{"d_model": 256, "n_head": 4, "head_dim": 64, "qk_norm": false, "attn_scale": 0.125, "bias": "none", "tie_embeddings": true, "init_std_down": 0.00446, "beta1": 0.9, "decay_fraction": 0.744, "final_lr_fraction": 0.0, "batch_tokens": [32768, 65536, 131072], "steps": 7034}
MLP neurons of a small language model. Each row is named by its layer, matrix (up: input weights; down: output weights) and neuron, and shows model dimensions 48-175. Each number is 128 + 32 x the weight over its row's rms, rounded and kept within 0 to 255. Numbers have three digits each.
Before each neuron's rows, "fires before" lists the tokens most often just after its 100 highest values on Wikipedia text that the model never trained on; "fires on" lists the tokens most often at its 100 highest values on Wikipedia text that the model never trained on. A number after a token or word is its count.

fires before: "-" 24, " –" 15, "ist" 8, "\n" 6, "otes" 5, "==\n" 4
fires on: "\n" 25, " medal" 18, " career" 12, " stat" 10, " v" 7, " team" 5
L4.up160:150098147185092143121100113174189081169109189096074126138152130164095142157124178074109145166123109140184105117124166086154129169133092156159097145071123151129111158059172120134138144080080126093160102188135130160127125142154108175112089139104160099107107116101096112157127134109125147118099109163074149119065123174101144120084160141132078062144102084154133142126137088110109105083105
L4.down160:088123153080143092162152169106180146159149137108126139116152107136121091147161145114080165136144113068140184113082067141066099091097097113132156129061176092188132116119142091159146080136120111086187178077126133188086149187178117196145182115155171141127099133099119147143109107107111173096124156119154119150122137106101125143134116129153150117128174101106150136097140099149128188115139

fires before: "-" 36, "|" 9, "F" 6, "The" 6, "A" 5
fires on: "\n" 46, " ==\n" 14, "==\n" 10, " ==\n\n" 7, "==\n\n" 5
L4.up470:126123105115101062110145122140078121149156166134070119182100139152180087147090159109144175142155108136086130155145140107151189111197092115139131102103134248133078136115148129134136180113124082136121106135212155154114118145196141200109211160099115133106102160109082132114106122146106146176144120132078116110129148072106198148147097111134104127117130105116132147118087069137163145115136
L4.down470:134157130096202116114173150164125165102096093102094096148119117136111100123127107104073081141062113141080120184187089140159116153180152153114065132121099145150092135149136137135161106154138138130106098102160149151153197091127155088169120130076104126135102071097085108208121096143107134158110176112164113089135166115113099091159128132115159164092100112129144102085105167076124194150139

fires before: "19" 33, "20" 8, "18" 7, " " 7, ")" 6, "–" 4
fires on: " " 74, "18" 5, "7" 4
L6.up445:159052149119081175111153076166204137145136107154126124126105215162132106159121117145104092133117135097187130143130214096164142119136098149125160129127151137078131115117100112172122173143130106109106132110194137129120129104109122187117152072152153149108116130062139123178068116138159143139120132156149230114150159107083109111107111061078102125144073155150114129120164114116133172117200
L6.down445:185170116092144126180100135181080147170190130139186101077179154133108088154147141114148106094101159131145120160124043099113075112153139130077101144116116070142145084160078114087156090182099112154158144147132119149083197120121121148134096127137115108105118136179099195117114168141103167075096165098132075119141148160132160183141191150164175091125135072140103086124088141137123098138113

fires before: "20" 24, "19" 18, "ing" 6, "ber" 5
fires on: " " 47, "cept" 8, "en" 7, "y" 7, "um" 5, "us" 4
L9.up289:184069130143098177128136093171134100172182105169116120138141187166091066161155139111069130171148117085091178181149119108146112060152119225141170180111148157125130119116107049136090175095141128090151089098158111144094164096099180144122140106093155122118073146135104118118107133152103099110148132124110121156155147149110107088100118121136101121133113146060114121155079123133088126162152
L9.down289:122173182173159159170085132126112088121177113143193118128097130112100135098139157109124162162163140178152107132128130143110131187127128138168156156124087123085118090172134150043111189176106120120122151165108174156140166135093122108096141137139148154121093147163119155125162144165148146113133136116042145148102137139153144164164137183071124125176138140079144080102082133096112177093162

fires before: " the" 21, " with" 10, "ing" 7, "side" 5, "e" 4, " his" 4
fires on: " along" 24, " us" 12, " through" 10, "wards" 6, " by" 6
L4.up681:139085153135154099133149102135108054092157161155097114115145102119094107128127138159202108168103124037089123090123108130161102137124133183136142101050073235194100110072121106092119164120125129141156093086147068132146127150155141177143123101197134151124067182138124155167100146147153123128152137125157143130130161140169128085116097089145128159111131154073106167132111113119119169180096
L4.down681:192176152044121185168165144108194188176127146153128144165143118075142123141093086076141131169137150113155092176107089124123151117115079095132085097138099132091157145115115159138206126161118138128136129098069105126174126153120092083144102122098109112093108135146138142162129146155134124049147142119117173101099196067140154139153087132141132097190146123097110163138146137100190042118142

fires before: "5" 14, "4" 12, "6" 12, "3" 11, "7" 9, "8" 7
fires on: " " 89, "\n" 8
L10.up811:136144135110116161121164159145217128148110227107101178157119140123055122163133118180085176158146096109157090155132116154133104151103118146089131092105093133123134136128095133167144100072129131112127111139222121142091141189187131124115134120117156129118093122130072139063142126109134156144172088115114109144122153161093109127103122168174119089136089149066146165175106147143056083079093
L10.down811:092064144086078170178166157130157147147156111071131109155106152210090165120146206137132136166103126149118119140180129169162122068128102151137113112084134088132120125102181136081167121115069125121164093143133164117132091090115092171120200150076151138132089163158078145101151114109119113113184072125057133114154132113147105167138125132153090170152113150156140154154077114132102108112179

fires before: "|" 33, "==" 18, "-" 10, "In" 5
fires on: ".\n\n" 34, " |\n" 28, "\n\n" 12, "\n" 12, ")\n" 4
L6.up10:105049083137108152130132120130122129119115170127071117153082140112125123137076131169176180139226075091122166142137098120144128070102113126114094122116127121161084164100137115126078146123078174154113096128167115163079131112173166088124192123161167084219102120129098108113139113078115154147150104124110116093112134125148173080146091135141110112124163070137170195153055071144110126131097
L6.down10:106177107083100116164158087095091077162048166128147112113105170167139138092136135149112149122120136178129103157114120096148126154165091073160118143144077124138153154163093159160105052108144086125083138111159118114182127074109160097140112123017103138150139112115110167165097134110144145060189138105146144063141119141185095143141109128116117099141120134090084150181087097108113145148149

fires before: "-" 61
fires on: "\n" 42, ")\n" 18, ".\n" 12, ";" 4
L4.up137:137129053133133089155131078138121088125102119111126114194145119091139150147097094150122152079181096141153151116172091113190110104140193115175176045128164146136152160119148165115087097073117182097104118071197181180140158152141143167094137138093153158152110167065084129129094136136130100087170094151104107101132157108122171084141065088180112109215179104106108207123119095137076098106116
L4.down137:084097184145105086172084143129168167157134103207153112160168108140121144162103079106082156082113153123139106173091138202112103125189120168049103112128113143117130078147107085130147138125134131147126082128128103122188176095168099135123075136148096173122137110089115151146082147153165123122088122188139166138084163138143085200184099091101104091204119153097144108147112115173138124157145

fires before: "19" 20, "20" 13, "18" 12, "15" 6, "==" 5, "16" 4
fires on: " " 69, ".\n\n" 23
L9.up346:188137165119109117192158113168163130148096134195161094128095121156120097127138121140132122071099142109123106162143202066113175156152105154119157136058112161103148160139126143137075112115076162161128111102172122142066158122121172142079159150094127107121086153153107145115146123146113100115146161174115151080101161117104153151130116163145147151149129093095116152118095118172128101116161
L9.down346:199146143118125088205149074165144129141135137122157079167119126174117102099121158133146061085133096130131126131172178087168141141140129166115126112080122160128100162089113150107128113088083142178144104117171125127117098150158174146135141149138104125114093164141065134117090097133122131139135097147100176001123167107141173140109126110144188123152140116055109150095112107255133117092141

fires before: "20" 15, "s" 10, "ment" 9, "19" 9, "18" 4, "hy" 4
fires on: "–" 43, "op" 30, "00" 5, "20" 5
L8.up415:141092118100073118122121064174103131117083178126177150145074144129155018109166117121110185123070130062139147192119063155143153107149124169126153130125079189142092144130109091167073093109140125162148124130063098106074121108146130249130128190095147148112143133104131190147113165064135150135145172128066158125140134133118150154116142135163122161137153186107128146082100112146160144099122
L8.down415:126073163152123153144124102139171078146124124103141150090145131186144184179110128113087126103111095123146059104075117145066132155199162095119004118183146135139097167129110152185139159158130157136118164151130171153124066094124080114099177130164064092161109161136075151119102076132116066155124125106156108086105169172092124117157172091039156129126161146174184108138145106078119143103118

fires before: "1" 10, "3" 10, "4" 8, "2" 8, "7" 8, "8" 7
fires on: "." 73, " " 7, " to" 6, "c" 4, ":" 4
L9.up1067:155162119166128138171150170175187117135131161147130129099167100148099151168170137142145125067157096134094111085162092140113066164093103160154090126113165084134083205139112179106121111061167143112130158120173138100083089151141101125086100165087164162127094132132137114142102148131128133105142104188168204131170159088136131125131154119116109160143215127127129161089111047164131097141162
L9.down1067:083109132146111112141080083158126181101123153189097087153128155164083135145148128080121104165160126160146150092142107097144073203124113140119095140067118117127088114154090104194104066130189126064139125137177142136141150163102172151144120130121075170198163093064133146156089103155103131080087130130082108053123178147157116149093080185192132147152146131139068148120094114196134157128129

fires before: " " 29, "work" 7, "or" 6, "b" 5, "n" 4
fires on: "," 28, "et" 18, "it" 8, "t" 7, "ict" 7, "T" 5
L10.up525:181134109159145123109130175163136155132136176120165148087128144152126090105131141127089173135183129124127111111159120127121104119118133105145161143115171119158074135117124080149108125120133176168138087128110134151143106094122039168099133150112130113146092087144097153089083140129129088184143099146111173186133132056090138116141140158093165174113097137091108137105123094178076107096152
L10.down525:078119103114196183114142141126158133105098080162100062202152138156123099093137110108107171121195122139141109141121105143159111094171111119116083037118160085132138151127126125127118144123149145085158112112140064156112159120127160098116132115106142136073122152130206139131138114132140114140146174137106177134136150150194165169119186139157141142123108142105104131157100097141148130122142

fires before: " |" 19, "1" 13, "0" 10, "2" 8, " of" 4
fires on: " " 37, "0" 15, "ew" 6, "ull" 5, "all" 4, "ind" 4
L8.up11:140147120114054114120103091130141099116151147198155154138154112181073166154164127113115147071124134103114165139138178100137130128113096200140093092155123146134077118129159149141152203127099159156154155096135147106132091181118108133115118121133146113153061177090083112088127114037151119173115121130123091139136109169091134112088170163123096103144138113146064174114151108159169128115127
L8.down11:118067100193170158116117185144137110132136088122096154140125126102156170062089104132114123133183123201192083203131143115140053119093109072153132165079103128176121096091083183163077106139149108136132139149121173121129152130144135162154158134117122106072097109101156136101123143159104129169151103093129154066061117139170186107120140107106115168135124159121137088132124151104119130104133

fires before: " " 29, " the" 24, " with" 5, "side" 4
fires on: " |" 26, " as" 19, " along" 16, " from" 10, " on" 7, " that" 5
L10.up1045:155103150092161120170121145135107186171124129095117144145175088125126100204135138148137148152144127093133132115088097072131154140102147069118115115115119179182119193053095105181130207125073190127134139086105149169112146111108089139122115121184174116153115162090092143122118108153158152098142100086152148124143186085123199119133126108151082145132127169103183148061147120170176107122196
L10.down1045:128084143075144132151126113171121093157161140087136081101123188159144094116149111099118207107121090199138147086128105103105122063107109114128151117111098135109142141130103148065151129143158115105142169095031121136137126086139141134182154143161162155147160106149125098125127126141082119106156093174189090192112109091127126149135151111117166111155122145121162091084139137106169165118110

fires before: " " 43, " |" 21, " +" 4, " −" 4
fires on: " |" 55, ";" 7, "0" 4, " " 4
L6.up1233:140131039187136113140102164161125085123180174102126171169139082124174148110155146132132123079121137164167125108177137127132095167112146138152145051032110192090104160138136145149139106097141174129172139154109106106129141153096078108111115136109182132179165084068084126135141130172073089076171114162095154153141153098084160132100161110125125140112123095158150168127153114108106127129158
L6.down1233:088110158158148105127092137142085105156098134149135113110170130137131165069149150115125082077085135129144118112057119133094093108160124183093162138190086139153129171145076100108144085105130139091124126141144167133152098091141065139172157125135193183086189134146132085153169146178100123161103083162114129192107196077123089212085152125165122140189136133149080157082080135140119139078109

fires before: "-" 49, "|" 6, "aly" 4, " " 4
fires on: ")\n" 37, "\n" 11, " |\n" 6, " It" 5, " Se" 4
L10.up5:178103094142140137179167100184156088164045127207072156120094167143173106165091226129174147063124159114137091118091093162111103103139094157134164131110167147084080085119114121097143141151067110166165131104124111125139122142129165132169126171132171122145110148104142148158110078146108046087136072146073173128101089112125150135131169083096137135130175139098100120143145109150133113127162
L10.down5:030111122157172064079141135125115088103116147086182123133152124153141135126062085103123132097091120100102177110150134109157166167140191060172195115171089082131141147160195115151149075119170105099087126138111091167109096130144113159123181163147068136091216094123169161146175166135141148162097152148149121170112096143079130113061120139137140130165129116161175088143102182106142152178128

fires before: "7" 11, "1" 10, "3" 10, "4" 9, "2" 8, "6" 7
fires on: "." 99
L6.up317:146161111128080091203115115183116084154183113123086153111095136155135099190168155115166129148160114139096089171167153114118106154106168141170168140087109254161133100084135147142112155128151155109113146096164115143153149169166158191148084170126156200129129137093122107159092116110172085072133144173111124133134179099114108119121150127128142130080117137151132136081147080098165126117130
L6.down317:109042115165124108114099091170168112186149159146057153107145133184117128068144121055115156155066118109140114184094115102140103185169101141118152115075126125103109099081133144106161133121141139107116142117119179114132143164132150140124092134136124128047138119112165133172148128128185107104113137150102204140119090122139094166097140114142133133094091100211113219132177126109160148116123

fires before: " " 38, "|" 11, " |" 7, " |\n" 4
fires on: " |" 56, " |\n" 11, "." 7, ";" 6, ")" 5, "4" 4
L4.up32:149162116130159087211176112227128097086067132135126117106130140107129143153107145085112129101198101192128118130199162103159120161136139136161130162091126178115127152126129155150081131068159202057096131086115144144105153165141128131144101133169169142135146095082096151167083150158138117147147077199127154113136188125075167098136116099148122139136114153134113122075173076106122067114146
L4.down32:166102138136164137154129131135102097180133137089075122090112125101059060126097130067154169113093144138138144178178064145096125116132133080070168132111114129139103135091201129106143121153080108165145138134096157123114173106109139190132129098127142133049122079118108090131167088109070199136113107092111087131198081149118121168122120128141073126137201086149097109161127124095151177118140

fires before: " the" 20, " he" 15, " it" 7, " a" 4, " they" 4, " she" 4
fires on: " where" 26, ";" 17, " when" 16, "hen" 9, "," 7, " that" 6
L9.up535:131106078067107120190122152134168140080137177079172140100101116120111092143145128167087172107143160147108157076189103123147159119135128154148164088144105151151035151106129138149056150127108163132160107139135099098095144127117107156127163149111138150201077191120082153065148136094106157142092106122165144137096136165147157095089112156102133163107093159176147115103089117144127145107098
L9.down535:149121167153056088108180139134169197020126129139107137155066088091132110124105132141116193099111158107109119128187119106108122185131079143092154049147093157116144089082163097166093178102092156126152133118112130158148155075069136128145089071106146152109096178106124123125115137194123156153112118133104208196110166116197130176141149154170081122122122172153106148152151096111185170155152

fires before: "19" 17, "ar" 12, "z" 12, "20" 9, "8" 6
fires on: " " 35, "u" 16, "–" 16, "r" 7, "ag" 5
L10.up553:129077100137146159175126109138128159155127126164135127111113169127068139225163113188134127096168050086130104154144103124164134102076148141151123055064129116117132201113067120089107133148164124150137055077142136101117145128161121133077153154178171091135182083158158164125077131152155163123087063116151108141077150153109173144132061157107149186100124113103144113110170088133115129148155
L10.down553:159145128103130106061109086083141051117183106129088110178113090125149135121157162056174147182110122135119111107154076123121187167154102109101156073165127144205159112098184099131105103094125096067122147166115070122144134069094098159152154123100160095140135147179201148070125131133148134119136128110092114142124117103101090077110076128125169103148152109091074168125120117127155175175152

fires before: "==" 32, "The" 13, "In" 13, "F" 4, "===" 4
fires on: ".\n\n" 86, "iver" 5
L2.up653:135182116136159122156135108122093063133108147102137100137116107124111095145145164127106160163175123080122082137145079133136176128102128111039111172121137119122136153089187143065111094100119129174161128123114165139101089139186115080137134083138103141101152167134107164159119121130140178121165158114061137161143129166161154179089129190169121159124141112144132106128100143146097150173120
L2.down653:150114122083142179152087129171156178172170079138132118157134134091178097108140108098109107129089114147141154175089160119129098123123164122229146107180126144141085108152102138140102157147108140097119144117129117131133127080081097134094087139134131149148109067136160086112109126131098070164112054141190176082102128142124111082162171082092134103162168108162139154170150164130149127096118

fires before: " " 77
fires on: "," 42, " |" 27, ";" 18, ");" 6, "-" 5
L10.up479:103119159102128155225098147146125107158113156154103146140151115103084139153098125152060171133156121160126198067116135073066142113077123091121141062166160130137093176065171142117090164146077187094136140104111148110110101154112094156130149161193115168113114121097119142046112129096142172123172129110161132180117150100094114097124112095130150114150117166106141180106103083180176110101123
L10.down479:103112105137110131121123138164112127118143109126117117098186129081128124112124104125120199109137149133159136130139132164112161110192144139127141118171153086141118101165161136125080125141098107054088162109031109165141163136101097073134137127138085148104093136074137120081146172151135104096086120143123074157172185156082107165187113106113120125127103150139130136146138108149159100123098

fires before: " |" 29, " –" 22, " " 7, " |\n" 4, "oard" 4
fires on: " |" 29, " –" 28, "b" 9, "t" 8, "et" 5, "als" 4
L6.up941:131074121133124102139156145098115110142112122146085154113110163043174144147148153158125127134126116092213109113126169125126106109063102148115154059137109096090069139108073169094102135124122155114116127116139179133144117169115144089094144122128148177120087177135104086126096145171116139170124142132154104083112151096103127118074077076133127054163111136148151109084083125141154171143106
L6.down941:152161188049091148094122064121113122048169141143142109155179169180148164154139080084087152142114178096146074066185083178188136150134129176108074143107160080100137117160122084151104104115156119199140124152078104110119142135194176191085148176171138144162107159170134127096132168145147089056145156157116113140155138105085108092162131152130104129128141114077148082126112135139173127103160

fires before: " " 26, " (" 12, "ate" 10, "ates" 6, "ast" 4
fires on: " /" 29, "andid" 17, "born" 14, " co" 12, "ches" 8, " bro" 8
L2.up357:145156122113155178157195130105172130099119106153110149196095079127185119133150096065148147113062132207195073124125118141119116063146150103102113188118143110122134162076136122071105142162173115048122141126067115077094175133118105157066135123146113150105132065135138118115116131178058182132101074100127113098081150050149118143111169125131146141118114158158116118146146097141132142122129
L2.down357:113096099158093089118085134141128132110105198118117117081140125061093124169139151176147117147206090125072171117145117165113116095136141158156154053081134089078138086171119122137151089132117119232150119105176183172150108167108145111187139170070144147169128166122104161168123158093167083159173132172124114162200138172100108079125103088105094087072155089150117137137094165105129147143172

fires before: " " 32, " (" 25, "on" 5, "=" 4
fires on: " /" 60, "ared" 9, "ful" 7, "\n\n" 6, "ord" 6
L4.up1014:147068115107090193178134103139091152131131061098130136129177050200158111120127091170148155111193159160093124118118096115147119158120113138120226114172124133097188152150171143096135124101166095154141116158140109066148124150127151177160072072162112085112084120097165104148088129154187154153100158097153085123083135091114090142093156146121115174136152134150192133114146104116113051096148
L4.down1014:122147122123132059103150125109165123116090158109124115162091152077084091127087144082142108136108164080123138130106093100108094127132148101132092160098097121188123151080077171145171133131109130120092165119114107167103145090168094114120184167098128171113211097144105160132192102070124111071083100144131151141131115136150122127175127103097101091106106142094100081115095160138132185110162

fires before: " |" 19, "ot" 13, "in" 5, "ate" 5, "ion" 4, "ions" 4
fires on: " prom" 22, "otes" 14, " leg" 12, " reg" 10, " Reg" 7, "andid" 5
L10.up1089:122119126119103134130090131158130147144133051131052155157156140180099133171176122116093106109088100069130123084117150148135110115128107183178062145136168109178143105092140119139077146090162096084104100151172128152173098126136156158143163184167115134155102139150131130140095078127197087149153148120168147196074125110134112125127164085172197073102127066111170152102149107138075152103146
L10.down1089:076172128109083165178111124141170136131158153077188125095172080124155099109118122217132187089117140118111121132130113145117074120163167128151157142144114099129099124159132190093145115135173132183121148129196098126074174071120120194158158147183143107102144157114171134143118156158111090051086134116122128141088111128105177155200123161149134160115115157148096146183067151137109105171098

fires before: "==" 38, "In" 9, "A" 7, "The" 7, "He" 5, "B" 5
fires on: ".\n\n" 92
L6.up593:131104069118149143137131130153102114159082231120095140133123139165134196133144090157094181152168077102099118121123067101161162123129095101108124130117119179162109164089105118153104141125080147145114117135144112155081144111164130140114191152105151062137092191124080146106149079089118181197095099129133134125188164143136170120140065139153168102146118107096161155130069040135124183140155
L6.down593:130207129156175115166117083117148105129100146111173103136156097131115128121075119143132130156016102099092101194104175012077145148139117150077148122106110145169135148120089142107122190103095118122148125148105073079160084131182117106144144135123121179112091131153163188134079125128116126123089088162124169109140144103128106217197189148115164105142127183103118149149140110135126113168145

fires before: " " 39, " (" 27, " –" 15
fires on: " /" 75, " medal" 15
L4.up1090:195133126185118096125127108150154145173147167148118117180150126166176125193099140129101146146172084116124100097126085131146140122193117123150128142020144161142116124113170138157154107141097140088110154138132131123146081121165106161043123145146202097104101126071098117128122120133091080163136080168083147118156122116086125097127120059136088143142105089128116198150120122138150153100115
L4.down1090:129144151106168152123115122067164109146104140149115121108100137105140145145130103094151102123137125134094103141110129139115189110127122146110104056131172177188123037147185079112175108108090109142140083115135093118126090137097130196102137144082129149175142097083119094160120077164122138121150220150163122173135115118067148082066126096134103116121123137125214126172103137089057122120095

fires before: "==" 27, "The" 9, "In" 6, "===" 6, "\n\n" 5
fires on: ".\n\n" 62, ")." 11, ".\"" 9
L6.up107:104123139115117174126130045109117104129165111075136102156135180174151110150102134098124086099139184150158104075145120110134107115157139183123212117098111131126179125136127106172161115163089156109159100110181174191096118162156101184096167132139154125199099134090082139095134130150120113129099094125088100078101152098120153071109127073204186151161191159146121144136123160148079127112115
L6.down107:110126106122091089133118109112108117107097096172090157097127127109155103125174147138170114197087128109114165180092126110092123097132127128130118169151107126102105152100127118155148116141132130112130118109118155098105130142135132124158077173116116149104159101117208083203137118092172159111147181131159141208130051136110085152096150145079084129081063118168116085106144137094153114159165

fires before: " " 32, " |\n" 14, "|" 9, "." 6, " ." 4
fires on: " |" 39, " |\n" 9, "." 8, " and" 8, " " 5, "0" 4
L6.up518:137127152125204133175108104152118117101134203155117135154149101122145178131101109073121124123116114125074074093093197103125143148107179131140122115137102131142179137120157140168170132090089139088114094184115082174107101175121119124197127160131130139172073166077155157183099120135107085087148137086150113166110133137137111109144133113163095096136106140169154071081073147121114131120108
L6.down518:079120147102126136142075088190109098136145107141109116130141136140064123119144134143085168126146187132127123135112140145126134144172099144033129172151143090127112117079125108105124147153142180148116113136118139167148135112170124156068130095184194132066151128147122155106188113144127098088111183140131125146120167113155149146097116154157077109179170105153111140141143116154173111118050

fires before: " |" 42, "." 11, "2" 9, " \"" 7, "1" 6, " T" 6
fires on: " " 29, "." 24, " |" 16, "F" 5
L9.up944:178159106153119110138119135137176154164114098110109146162095093158143109199104148126160153136173067194123142122126135130145115112080148127141105138112183167156097153111122096149119133122133100067166101151204222145127111151139055118139154099150135144160136127106053084092094142099125146190136093153145155140138122131122136096121180115181095106161106118127080124118114043125132135112127
L9.down944:090140127165073185175195093111143126146188042092162128127137126168174136164137179103180155120107161159062154093101112154141094118102135105126143082126159120151148097162108094081119110092088119100135192170122147116121084115120163105103117146163125125107127182168089141140072151136127117150095118148090110196125118108121124133091172058178132136104108145127113138132119133074080124134143

fires before: "19" 35, "20" 20, " " 5, "-" 4
fires on: " " 62, "-" 7, "id" 5, " w" 5, "ik" 4
L8.up304:120101109162165125125090130147182152155098085118145136145123152155132132191135111109098157045197155166164091132142078068189079103145156116123113094126147144180118164073082134122096131142135180089126148145092125177124129115177090183069101117137144103186120154131139136083084115124112160140142099131154134135169102106137189117106102139101137137171108118092105137105127056198141178168134
L8.down304:155126053087085142130135096151133126180098140119131121166145171141138118115160121117073166118164136157145126163148040113137149136094122133124140118092133076080106162134114088107133115177114128109162172139173061089122164143120120131119159127108164120143178088141122200107106085064144176107113154148112154120124126156114149139199132105147162159081106143128167159150115091107138100152174

fires before: "-" 35, "als" 8, "|" 7, "ar" 4, "ight" 4, "i" 4
fires on: ")\n" 29, " |\n" 8, " sp" 6, "\n" 6, " Go" 5, " go" 5
L9.up69:109165123101090114126144092165114096134145106154161135152204153204088175152139143111152135118132150080094097124122098091140161106125090175152106184124097110143111169103151216112121141112107118124152127130148152073149141158187131068107076167089184090149152135136120141173133066117154136135087117166109121137122178088123090155129127150107139056183173082179055137145109087130098082094082
L9.down69:126137114099131218070098109110141155144160157087087129157178093101100133081088151075124131153157108139162130142127075116177129113066144188146137097146178128160165101090127111172097146082089111098119121170113125089106170129112106121163118143126150152172166100157159164165161118119164095109113165149058119178144089141165117156102171095218094108064092099103142153104136153063137156165111

fires before: "ed" 21, "o" 11, "ase" 5, "e" 5, ")" 5, "ution" 4
fires on: " mov" 18, "ribut" 15, "ide" 11, "rib" 10, " rele" 8
L4.up877:165089172124199072151158150144171149112146115184067117154148096142128152149079119149147129173144132061141162149127123138141048136086145099160109095148107083174130140116114111066128119148143158169180117094137150101158071166113211102179111133121117154127103155117124184109107097140159092100172116104158124123137151120129136141155139168138154104114160193108122140080055128150085001107167
L4.down877:181076093055139092157110133199105128165103154155084120138153130121140100154109138105140158159115114049142131121100135135110054132172114110140104204149100126180131126144102102113136161158127115130097118146149113132131166103194128070149140127091120061123123107109112108162080075116154141144195140130141095131141161144123117143107120143112067183154196071151118109135156123071159185105093

fires before: " " 30, " |" 18, " |\n" 7, "″N" 6, ";" 5, "2" 5
fires on: " |" 27, ")" 26, " " 9, ";" 8, " (" 7, "05" 4
L4.up830:156102142099077060164084114123114116164206183138131121159151069166101136174133108146169128122136104100083149129156174135134151147132107198160134102163121181183121062108137129128110179094127198088138100084153141196191106170165105165089099151135152188100090203054120118124114134127124099076169129181094119150107119092109072116150112141132152107111092169152142193079138145101085138126110
L4.down830:071148150088121092102052150095137118077145168134162118111137158125133143109088171134095093104132135118159153120108134121145141071092122149157116116038148078093111133095109060098100121152103108145107077165150106110115174135160107141122149090108161197133134031145153128128127151103110141120119120191122062112078093142107152142121185114132113154114115165064097063139133134182150191119063

fires before: "|" 45, "-" 22
fires on: " |\n" 49, "\n" 23, " (" 17
L2.up99:110135113121149111174162110235128099121119162128192105134151133138105134142124115156134140094195108117182081150153175121167096114150120175131085083085146229141119170121127202143077131083171169111107103155165105133102103150168163149127150130144148141126111118058087154134072113137149119155177023113128136107117164142105190092135141100150155166150143108116100113133094069139092071137138
L2.down99:109203098165123175167172097169136094130127137159176074123096118121103097108181117187062059113070097170170093136170086159145110123187216156115118173155110113138152111101125129096138102126079161142084078170139092088087128139195154184142107097144088094146068188075133058170146175131127142103077138122128137122120162119110125090137113085156136089140161159128139139113103054129131093159079

fires before: " |" 52, "s" 6, "." 5, "born" 5, "1" 4
fires on: "." 22, " (" 13, "1" 11, "2" 6, "3" 5, " " 5
L10.up664:142179162105106147116130152151139107203142149084208132141146107133112134142136083115141163160120098130094158093129175124126113168124165117110160131136139162178143097092131103174141161139159136146143145110178138090132102096190109215125116177117151096088142114131088123076117135085105044137141139118142170110159104152092134081081114155134079113210150083174108149114137113088155148046099
L10.down664:187167133098154205144178157114115112151146132102055072146147160121183102145150151115148123062130128163177080157129083153071129099142162078118130142105181111108141150096082092186107097122183170120215093091132148141103147132113116143112120146098139129176097151131059136143098120175135192152207162080098124121150137140090168148144133098147125124144145076099110145173132059090087177089058

fires before: " |" 27, " " 20, " |\n" 7, "," 5
fires on: " |" 45, "otes" 7, " people" 7, "als" 7, "ents" 4, " Cup" 4
L4.up803:104136079164106065158110123136113131164142120084087121120106089124155132127135159074204094112149106170141147097150114138146128168104111149142097077050127173119144183137160141121135129088078134093111120138115129130139077130130208134144120109124154110131167121071108129115140142116123056108115121187118125176095162121073147055096122078141104135135127075136155221121130101096137188095133
L4.down803:140209119156141095159120157169141092173134125172111136108170110034133095093119107164143125120148152052150135084112154129109098080104145111154113120148101083135138067170117126086133127156141150068110152115163158123136142161143141179142079127159117163099168154115148073168129155178139124129127083116159104113143142192113095206112129160138114146101144206159114052139120130144103117125162

fires before: " |" 32, "3" 9, "4" 8, "2" 8, "7" 6, "6" 6
fires on: " " 72, "%" 4, "T" 4
L8.up299:204148069165124145142086146156111110170109181120139136130121101148154142179164113125110099135161103152146136096207148148153161094108095168152126171086144148125171120115106096159137082074157135071126109121194102170087127172162124190121104140102123069130117186099056070195095141049155135112193122149088114126129127147078156108143148126152113061133111114104105117140121075081089117099111
L8.down299:123033175118151097160109097109136206104138151157102160153118130155152154105092101102125162045157138122106111103144130135116182126148083108114137082155076103050118154184147103130083134095120103135129105194129175065139051121157099148129145128073156189135133120136102156127139163175111182147154109126155164153070138134134131081137124118105129116160106083117138084154095123161116119130147